From a checkpoint of a small transformer trained on Wikipedia: width 256.
MLP neurons of a small language model. Each row is named by its layer, matrix (gate and up: input weights) and neuron, and shows model dimensions 128-255. Each number is 500 + 40 x the weight over its row's rms, rounded and kept within 0 to 999. Numbers have three digits each. A neuron's up and down rows have the sign that makes its largest values positive.
A block is one neuron, or neurons of one layer that tend to fire together. After each block is what it responds to, as a language model described it from the Wikipedia text at the highest values.

L3.gate7:522413523578561456500478466478529555496478526552513506490509465492460425432461563507484493540441537519540479494497440536490485502494517493530528408463470505495454512500502493523564443467462505491459532515454401454420551527434478471484446495525483459446477485495608488573468559433602498497471558520588460452482470474460475496461496509482497497507465485448533501519534455528504425506450
L3.up7:482535458507481468496447567550496472527534500565510482500461469466513557522510459486501475488513466451514504442410539484466470543541466421413459488490528494557503472587547570468547529578556483516500514489494522522438494438511423453470467465481502559469504523480489496518503519469486508524604500510443531529434413507436478510470574548529504513435473474512503531467441518517484534579510
L3.gate36:461459487461494455541449486525448525485500580495522442490531536461495477480473552511477572412537475514498584406511503442437488513572502464525504555495444500525510503472423539502568492414502523530454490500531480504494498464481461483487548545536515506462493434519451539413527538494541412533492486509514563476464517520542497499490479513467549497510522423518489511529405487578577544496447
L3.up36:555502460510508472556539525552601440487541532487474473515518532476558524509493489504518524457487490526456546437474479437464432550552452529435502545567464544498437485448470537470583524476474552533547534481555505550486542492558525489458527503516506472449538481511527598455439556474585493545454565542519549469516510500581531495522507483553546528517587502449490495554420510514556553449549
L3.gate121:460494452438542563451448494493486456510474475473421481467523472491447555489482497458514564522455505533485419389590513489485459538513431478464444561481537535497539488496563548404514534501452480507437439474491528489475509497495583529499503527541509506524505462503489489488538508525592452475509463544505603477506508495486505531551522549511495496545566461510505462463500548443494490476569
L3.up121:487540436473491466505477491484520529441515518514430477453548500497445577397496498504516506481477495523544440501436564528514491407488521497535535492490463527506425551493551503450491447513498467480474477416528501550480520523496462492452476494510548514440464441425484482453496542524576386475508505536488529552477494443501454520450521546516494475424538546469500543518545505476418497504529
L3.gate202:558485494556528528473487534435549465491514548512479464484513487585433519479474552578498507533539447472576535540511440451467536516520524476560481453470450469501489470504505440465524573503540497545575459480527558463462531507464441497453488480470473485499443495446471484512508461481520443562562552524452484462506568527483504567467482475523492497526446508473471517430456518462515513527393
L3.up202:503458503536549508516536494522516553539483567517502477486489457436476497555502545545457493412485505463536505471495575485456486457561539469543505506532500441517501525476455550489506489498531495496544412534515539442456513465446458509486555563514506479532479486585490463518552561504474483504471419566516483533507518526453509497454502514539493538523415480478526507515426537548529553463465
L3.gate225:489523489510491467538496524506496466549513545623499489447474496462563433534552453480513451418473491471484494465454452507503554497568629465487515515441511490541513566497562472569455472515503553452549458513496496461523444480515463495477567446484515455569574512449502499472553524503551473533485538506546408513520513492519509524495468477476603495478480525487523542519462484586494579577490
L3.up225:403501423567491482530432489551521501485536537555501516511524519445510415511504508444492581503480462571517494401544514493472535414487563479532470553438545519529512541517511526539420422511507502537424526496550451477562468453470480559542482551569508468518473473501508514456513505438431498511515511596418464554460524477485495539489534465503449483527504498538495563476497444481505489508447
L3.gate287:482501447472500472478523496506504469491486489515510519547485522501473588433470447484479509448497549441524507536444528491518345501529526476490415426531373511515562453416480530448432468539455496498427528558568523501483479445531470567530537533484496417508526479430543423534517417477453524497449507532507431522453545504558503533458466501465504511542531490515514505510483502547541459512502
L3.up287:621514460494496471520470516465530483478554443488517506532461470429538515510485485479399489420507522548517543471462422553458496548494503489519572433503453509552490479496472564494479519545572469568544466565439514477539450463478448540509499503473560433506441521559502471500536469398480531522495535526492466612515522476495506553469433433462447504516481466562533516442506473539458511510474
L3.gate290:430591523502493438557543519469519478454503516525488553508563479504539515491492506545483379473513507462516511483539521467500520450495556457531511621489483500499551443537507485550548470440508568551514480518490461460448486493458462552549489520508510489511504410474549498464551522483578611513527508511488429518524535455536532428487438484461517446500430526490510493499496515478538522522495
L3.up290:509513506505499498504584554485547511510507495501484496575519479531507530536513534566435442458431476520487498528537541554470450523398614530518531532523479510478448457486452498482483478542492518475479513553508490484458464480521540549528535591556483464527576462515548507499498467500534529537478463475465479463450499497550513401512426512541485485489463490442536516509470538518554496514435
L3.gate335:462494476524496512528522444544524515502517552445471493468475499442499490538504470458534504422608541548543544425495518471473508477478478513514416486546485476580509504489503510484533525466411462579529448520518515500498482512467487482466513444428478621501537526477456443494477456474478471430521484578566483477424472546500535505426434489429502587550480469514465494507498414485474516528522
L3.up335:441508425489503502563555515496476442510549562528485558540443488491516512535529492499493525465448460509535532463506493530429481497539522569484536549515475595543547554451464544571442451497503471535489522561560500499481483404474507523518536518557470518482501459509567484506495504508490484465468481513451541517432508474559499485517441551465526458482542491478491528480529456408493510541470
L3.gate386:469534464473511542484516550491479526438458511514452494536515519489520510502512507487383444501471518568570471452479500557433571460517547512554499567468475511501448558468522504566480465465547486494507488495477517469481485483521456510519500482587541547446497479493434478444563473510477445463459496523486469471472455537496499439405458427493512536485380482605537463503529501494494523490511
L3.up386:504462508583460487536473506524519468531508571527570459452576469515505438573442522566488499543494556513515531447490501581483505459605543501480538512514460523526470506506423501513524481523587528493535458511444570508517493510420482514475493555529417508509521525503515463513483554509528526544530467514486449504527498495507505498610450470505573471481487532475543609499478512505458494520391
L3.gate430:562428477536495497510429480444556468489487543530543476526503505543490448470572538449510482415495500495537470496523529524466538487506489468509471532565534536466454446512519508535550481519451520449505538492513521465538527486522482573466521592450536561488535536519512546444480460549485402553570529483539480454405538551545531492489530549500462474478584474487489503507480522532421570509501
L3.up430:526508522458534448485525522517491510490498445443481553485497463448495497418508469521516509455482522492522521479461455446497512461581565560456521519570461478528540498454528495521541534453498537464516486458513529503514453472508429453470433539459489505508513538426657523511500449430431480498448521539511466517503534465523569439552544434516427452506487480450470523528501477590566508463422
L3.gate440:485484534475514526437480544539446474440452515558514458546533462557438535407458522448550509559544555491505551499525482541489482564463417469508497453543522481462429445433514497546586461512503473528473465534435522544518505520561463495453525503451446528445461433538549515562572489500546469437598493559439451499461543442555485525501522506545450469465466459447525482482494494469478515599451
L3.up440:524496406484491484471454479464447503508497471405573553492559438480510442498492558491461542444457550491471444535483518532458507463541427492490495474441577559563512465535552522529460495493528459481553455507498520484514491494474493408472480506510510395536500500530471483465447501534402502525458503476526541518522491550443520514490430480432440551542519536515508521521529520463547475526423
L3.gate572:554506489537498471502504498552575490475572497520506501520560460467504506519465507395542501496516563483511498495578486469541533504460434507460552540441529503546511494542506497495502407480542450532490522558516503520528491455457520510574468473561562416514484482479502490429423476468505538445498468498599472444478532508490526473499469498461513461438544483542480507553559506470496481527445
L3.up572:474529498462488560561492479515479463492521527460510485491549492496503429416484494442540487543551546501468469512484471553539459468410565509477485495509428503472466471456490445473529473525529494538481498482470461472428552445471537479534482513535516539505540543527429407492440492506533464458528466479537577488345538525548528558430427493542481497507511516484525522545551512473449485456458
L3.gate604:507503507469465469474499549460531499464482535530506503520559422482538467529562505499392508485528535526503498444549499509461500468477496458501567495521496544500480481516515484539436428492513472605498526490561539573452488494475458521547480529524575493533575523479522473527499484525418552498555537551466537532474573582511526467437460467551457538498464450501577481506557504507493516480429
L3.up604:587523511559484485467443601550511460515437440482537532504507467511520562522408499501445581543551529415552518500591520546546463531569465469447513515505458503458540515456469506526533527442510479553486521465450457498491539419546427462510589541507460514511475470451491448518519521442550518495514465489570460511453421482459488421536481470449523481566474519525470554505498473534505521440506
L3.gate632:480511485493519485530478522467543521593534384488544523496508486511559470483499484481526469533537458567495481465491383496427463516517569428589473592474458457493480532436423563527400439474515495500510476499553503568546432481501516436539510438499556500428524432512485520494528479477447533473511546546587493493508451554496495539469438535466583495545512506526483488451506513541456517469482
L3.up632:516584497453495570534504494519529487490516460535550563560530498460496477520520539550460457473501504511439495467524452547439431490524542505581520559483489531461481571397516543486427488570522545433482488505510462536518500490524540479488530451506435563508484506503459514546545545478441508484448558542498487524452514520580463571438475436533484539550501540507496486478587500443568430505387
L3.gate660:528507436424499530543493520488509538536538488523493491422461510499507512428501528503516455498507575509547479456491507530471437377466496559520502503456352526500488504529470523513472418451480553533465547553502538501513523507565528561479515505466532566557527525541403496483470494524508452480496476560521563473524486473505480561525461493481500476453494471483497506449534432524484546520546
L3.up660:524527583535566556512579502526538484489511519507473458500515513540530494568398516589474564469502530552558400528519542487555510515481413510529572434539489425458498400434476562536476553505484509491556499484495511480451530443490521484540458525477486518489512504494506433516492514490492494535501476535478477474429515415575492475425463426531485455522486511558526564462465441483503511498496
L3.gate683:464471478460422509458452475464506525509548472507497424543526475581533427496476497513505408533468492508447494499511552600434460489476495525520563432478478485454403520443514497549486512593458485555497535398560474510500544558507499518486576471442523512510601526457536526427534544458448508555543531561494504413482451482544462516464493526477510517511541508557501528387503497463483536485478
L3.up683:502486523495462523509451477486535526472550467448467524408523435458482484534553527547453389462538443502473536416494457527500509544532536469439480508417561521574494543524508476530514469502514459555428477493483464509455445488453467466494486465528558501518500443475591512500491515512499478505473561513502454566489515392479498560461484483448472483533521507541519529456558516435539497460452
Commas ending a sentence-opening adverbial phrase in biographies, often right after a section heading: During his career,, In 1846,, After secondary school,; also and in headings.

L3.gate19:545498515488510540484469449585453512511523480467511550465417491477423527453540460435493489508497478526445497458522571512399456517522575471516505535561516496475501481484503494445474528463458500534560484423475494530551522473469542438480493581440418484516518530501535537493527502489502521524467539565521455509473474456510479586544544428519473449554495608495493507490479506520518483488436
L3.up19:588550479587531508572563525529578489473511402526526532526507445513555513520420465515495522459498542451501445507472490491480491579522491427439467453459468505567556434486528513485455446502504539503452591576558536429492498495457423506493489489439490517492519500499576438471488506514520461570563496459539464552522518551485552504496400480490492557510491477460482522498459490483534475476398
L3.gate49:518476517602483502496551476472515533534482427501529433490495494539521460525472486498550577515530522453513542525522510480548472513494431453571507470539431441554478452547530441437507599548444526463619460520441494516572457506487489502532469532449461497579485460508439500410454469497494454579486513462472446516510439533522572528432501443507523479524482517512484512483468494446473514465464
L3.up49:542435528552482449494502517546540502551499485483537483454506447488473433500467490517585486498571484505501527463497532477531581484454591443552483478552494460509499489551525479501453518509477501551550428495459480414610501500408433487516456509449547508549490569519480511510497544487492462555510573578522418587473516500530522533478528469530440542528475496493453435500466511560495504429481
L3.gate115:541498591528509518509479551470492529451464471534488478520464522568468478511528552546465535481494463495462520554501512515538490492497474425465458473481428479448494542541488500534519537537585520523462496560435447456465495464495393486474564474548433487520526596516467419457530458529590539472466467546472536493504500469477567482504521516517496481544468462538538472422485477411599474465495
L3.up115:500510531551522513452506569503493488459561416491446505504549522520532541517512505443427495480504478457398476454480486500505462568496494519485514508520489552502454459543580464481510491502553518465455543503526427503498482500551451480517514540466446498433474511574532573503497503524516585452489504485440515463476447499521500414582522533537433462470559496497536518469503543489447546461538
L3.gate148:471485510491475492497515488491499565540487469480481572485526501496442447471550473512526489450514546423481467509527542512438479485525551536562495497470483496577518431501497546484478464459521507430490471567511519510541563489492441450525503530479500561492525469492522463522531468412509496539488437486472447489493513474527520537456477473479467539581457563523492486545428599539550497497552
L3.up148:531431466509466518545430510449513472516518485473505547502400506453420510475487469527552469494588476512465531493510480455410566524556570553565471498479497514599478483551529526504523453477556486487544477503502522498498484520475453502472397430464497533500450474498532443496561527462449421476519568539504389570498477450525432555497452480439426492526451509527459482509492529494579472503522
L3.gate187:429518522489559488493553535459467572453588520493584468514419514517505511518485506481489457466498493532628564515501484512469512512560564513470527450399476433550540491504505455538473482540470512486477486527505424508509488501550512454552479541457452448493495465466511492465509451538473453517486593463509431470522466499527450524512477483407515422494505481636516487505440460494537518444543
L3.up187:539514465479499507541518459564523488472587492490478576420424447413513531488493520429480521533468504545550463459517482457497455475512503473478500510463491457581533507553541468424525569527506505541486439478528507545499478503501554526516499489388501445568551435492450487471505485471425506495486530557430533531481573483555468602499489542515454450509503488496466516459525527461483507473461
L3.gate213:440508457498492468537471489491503482434520471482491498555510529477506443508514449478530450408491485583500514538485470488460504486567542460478547516459522520577526422496558540502464392494494524547496469542471473461501476591468496503458460476564530529552490484455456520551563508459503504504473553483487550520481487486472524482465532537410498522526480495570500552547423571505571458489497
L3.up213:540461521455511411479509546500528589484517436509541506537455510499477514534461471464472488520538442586543548503487547439479454519497517522506492477584548515543487574481539525420443564454548508599483554501536509504480438550499483510513540448515522534551515502530581458513460438480522518488509537565511474524526519439474492499528524508498465551495568496460500534449467516501561522448499
L3.gate281:467529452495492516487488611544471506568498528532567519536494492486501608521521422508480450497507462551530425512470499465457502502541534479470406498513510565499497512533447503488462456493486481519420475578483446516481429514481469430571521480507465519445509588522535488498570491533380473518514524451461467637464541465440486448533556417377553475574528453509468491447492501537579505558519
L3.up281:467611480452489529483558511475465454485458577586489470547448429505576472516515517584456469535467526464461467561508494468430481564454462495376503495554533515453534468544513502524496503510459473478547455490471475515558501520572485455535500491518496553517556516474514526466490492509484534497485515491496524529539469563461521546547517467545511515489544482475482515468483513515495543484526
L3.gate321:470557463483478448539463481546508459461463442460434501527526490516539496438525432515499519527511539495507407460525492459554477520470493416467476526436588551544499444510568562469454450475489459447494517562510561513488548494410474486493516542519423527508569472474451449496570466537503504506552471461455454497449488559475554497412459521498523577559428519549459480411469556514562490550492
L3.up321:534494458520502559414495551523470469518501399430441486496448493574504507475531447423515559523537538556507461511556480450578495551441503468483568512484538549549473473512522507493463519481511430482479517490541553546525507531491506551444518561527481503479515571557543510487514469540446480446494496498553477514459482484505535463478486478516437494588548544428529500437577554574607486523547
L3.gate347:574509490529486522515516482548534566607499492468492464468545494500482479565471479459561538485544577449562500494484538533511485547495538487505535447495441450491501423514480486478530432472521495541491500537506472507507504476511501500514444353460462502528501566606485394500506512519469516506582507466545501505483491487504486516496509499525492509448451472469497550508495473472492567469469
L3.up347:494475451528497476498584479501510526464605498501504543377419380491493520493518539499451509435485500449481512492505556432484464540484531439455502403503538540564495507591557494418507512520500459523471526526573553526486510492479533453512503468451466447473532493501480440528463449481523492530539515524531502559500531481475538491537508488557469513444575489454477546478445555473539532484520
L3.gate348:494511544568425484441454518557565487524436529455465499473532537502503539420498496472537503591508476444537462542455504486479478492521458556565497498548441485438545486555462486445536498466515473427452478519490467550467496461511545534474541514455415502531475543552526491538464448575553506447544462498554569480470470530565563530547507552485523501437478521416459493540521552525541454515521
L3.up348:455536553497483443451442410489600460474492449424528552473535511492522527431510472551469598483515416464498460517458501474503469439482471493529470541526526417451519530476594512481464514435459463487510480544506506529493486504511455555500593490501427561508463556514496602558500497414538439501546533516534540479510529519520523548486520544611483496462449538485501475507476518512496468505525
L3.gate389:477527526487434576529493514562456499475495502501532511561491512492500423507455512556494506477489522518460481544577541546502512476444500423568493463438523507526477436514484459499463437512500531495528557475528429440531442479409484566623512445452532576565448524481443530453551497500509428570519538504538457514503566488556463538499492535553458484528481515536512546524528467395488489484457
L3.up389:526571547551450502549512483524466477492506499492462417489431511539499465507455536485480541485484555403535520583450502581537533467511524474500445452517431480475506475495551541473500440501524538454512499628525491452497465443502575577502488467527487503531453516471496483466595466426536496544393449451497477506462540528570498572529485478539529485462538494479527521460403421518492519486471
L3.gate486:425533434460484515541480473534469513486489504562509524458424452470477506550531483469534495495561570493552544409486542468572517509405507501504409517460544507523504482485529512448526472503536452484473520474476530467496474504406480454513447475512583490489503461446526394545594423478463506450516469493535507542511470514480522531509490525437544497518486488422474475463503512553514433480517
L3.up486:555499480521479449468528541508510460481534458426542557536441414537497493470490474489500459468487518531487434447546450562535469573498501500542504499499525504483483494439492588514476511505507495507509460507547542563501407537462454486483477543452516508480510449466518507502533493470494505511448521497526507412536456563511470452442547502471517558560489529392456537520500474523481405442496
L3.gate519:457464481464479489517480520522584532514468550528570480496467476492529479483493490559483472546470547482411473470491481477444489481464551499423587511567435531510445520565448468499469549538461505447490524466491520565501474475460548520498579577463506528522539418524498415508489511461540511486496513558445525494517532516433481527516458472520529519462451520567496492519501482586476575521520
L3.up519:514502378501512471491521512456478559520556452528517528434542477487526515454494447443504502441515484531485448471457474444485479551545486430493480524510525542510535508502509553537499538523430453483468505539506573466481524413462544462519503507467522494466540377474536501517475546411491548493489522507485488523461497549500472554490494519476489498511553488511531549434510470463413534509449
L3.gate549:441513462451470542534485476468433531506496494456473466482460515486507473532475445515427496503562557485405522509519460536472505484544510440479566515494495520511497502454510453553406504509509523409550545492548554461534460432528467494452551477505591500474455497550495492423498488525492418452437469459558521531427504544467494520510426528464507479557492478472490509418466512506565513413464
L3.up549:509455427507548481478496465561511463545473432492510525545481489421546586510566477519519526509448494513426492481568434473520471543511509527441511509512475473531491595473505520448542474379515465499526477474449464561511425515519516446589491484468474525494497511482464511492541423482442494443474535507560480481503506481490533495545480487494538478538504516423537527446569502510545451481489
L3.gate570:522550516513529502441477525441549574501438493507444509442441451512495528539410447429517481541544526461476503484463417521516493549409464484546510466504515542553517484578485461507501519490539528557540504582482506530508572541493470527510456489460607550524532529466529487518470510466509529451531483531524490444537510508529483443511510465452463429540507454470503477446452568563513554444535
L3.up570:563389453603515485481460462434535481505472548567505499505522481551420452486500498555565487455528459483497460519529515584465540465539487456511446467522492580524509480528529544468485479514485475475510414446530515455518530394467476475491482514585526478578462471469476505414525536521493465544503607577414478526496578464465495584446477462478508518493528516514490509494511495527523430501458
L3.gate585:559507474576545553553508526491508444491494550475459487517392483559456499530537577511426574435580441440546531493527506440523540455511485504481469465529507473493500495540506467451483501494523486572493509521555499462460502532439482531506436450561512591527540462502481483485424535467453432482469549589392509489524502447492507577485518493460482548418489463534519507469511515486488512471508
L3.up585:535501449511486478509507465552531473510531449507477524431469566483546532459532543502538488450502424498460461489570454517471532544544482555449483557510547493544514492543467505467564536503527489478488490441510475419583424503467509461524456502489547545483492495500495500445514530561420520530486601466487442528537468479542508520504525498456399507506530532483536516522528505447497392506533
Month-name tokens in date phrases, usually after in, on, from or a day number, as in in April 1917, 29 January; also weakly word pieces like ome, orn.

L4.gate630:475444433534522461512490439520546504492521463532523530496494515485487495492555488459523447464515462493524472521517461441527465529470429571554498513464521494560456580525531599563416496463494423590476483544499472482540435529509445534554502506522564538545534447493487481436457510471506509471520509498475434496469556528464518583544423489429484480562615537478495484511520500489501462485548
L4.up630:481439441505487486491449429497562520477536458502556512490510517502475516482552484434557436498526454533528501504516426421520442531464481555512471497491475454586429587517528578514438503444490475569479510493497468476544433542519446549537523507505565566499520484515505512468511495492515500440512536513510453509497531473511505553525426476420445511599580550501492468497543472520513447494556
Month names inside full dates in biographical and historical text, either after "on"/"in" (on June 8, 2011) or after a day number (13 September 2007); weaker, scattered hits on "in" and word fragments.

L4.gate217:492492482486505505528508465470519534492456527530513473459467428508496489523484535540477495479477624534490496426506455581493494489529541464492556480493479557513494459522464483550498393556520480525530511596474504484473499428457490504483487449514530473483540481527498496528468523455466503554576510561498486556461485528554529520487480534493565539459520436557518516493525479404509510482362
L4.up217:544483471538491483511428461486470532513480462421444500512478480505538430541499495445504483493537513572448572462449461543445515443549579460566520508454482507487449547526475490534551520491520514439542566466529506520576535516538567503531469442513545527433548559468561490465498514518541517451532510447565537487525508460499444524398451439448474483556515611490483522583547498506560499504472
Punctuation and function words early in a new Wikipedia paragraph or heading, e.g. the comma after "On 6 February", "and" in "Early life and education", day numbers after a month.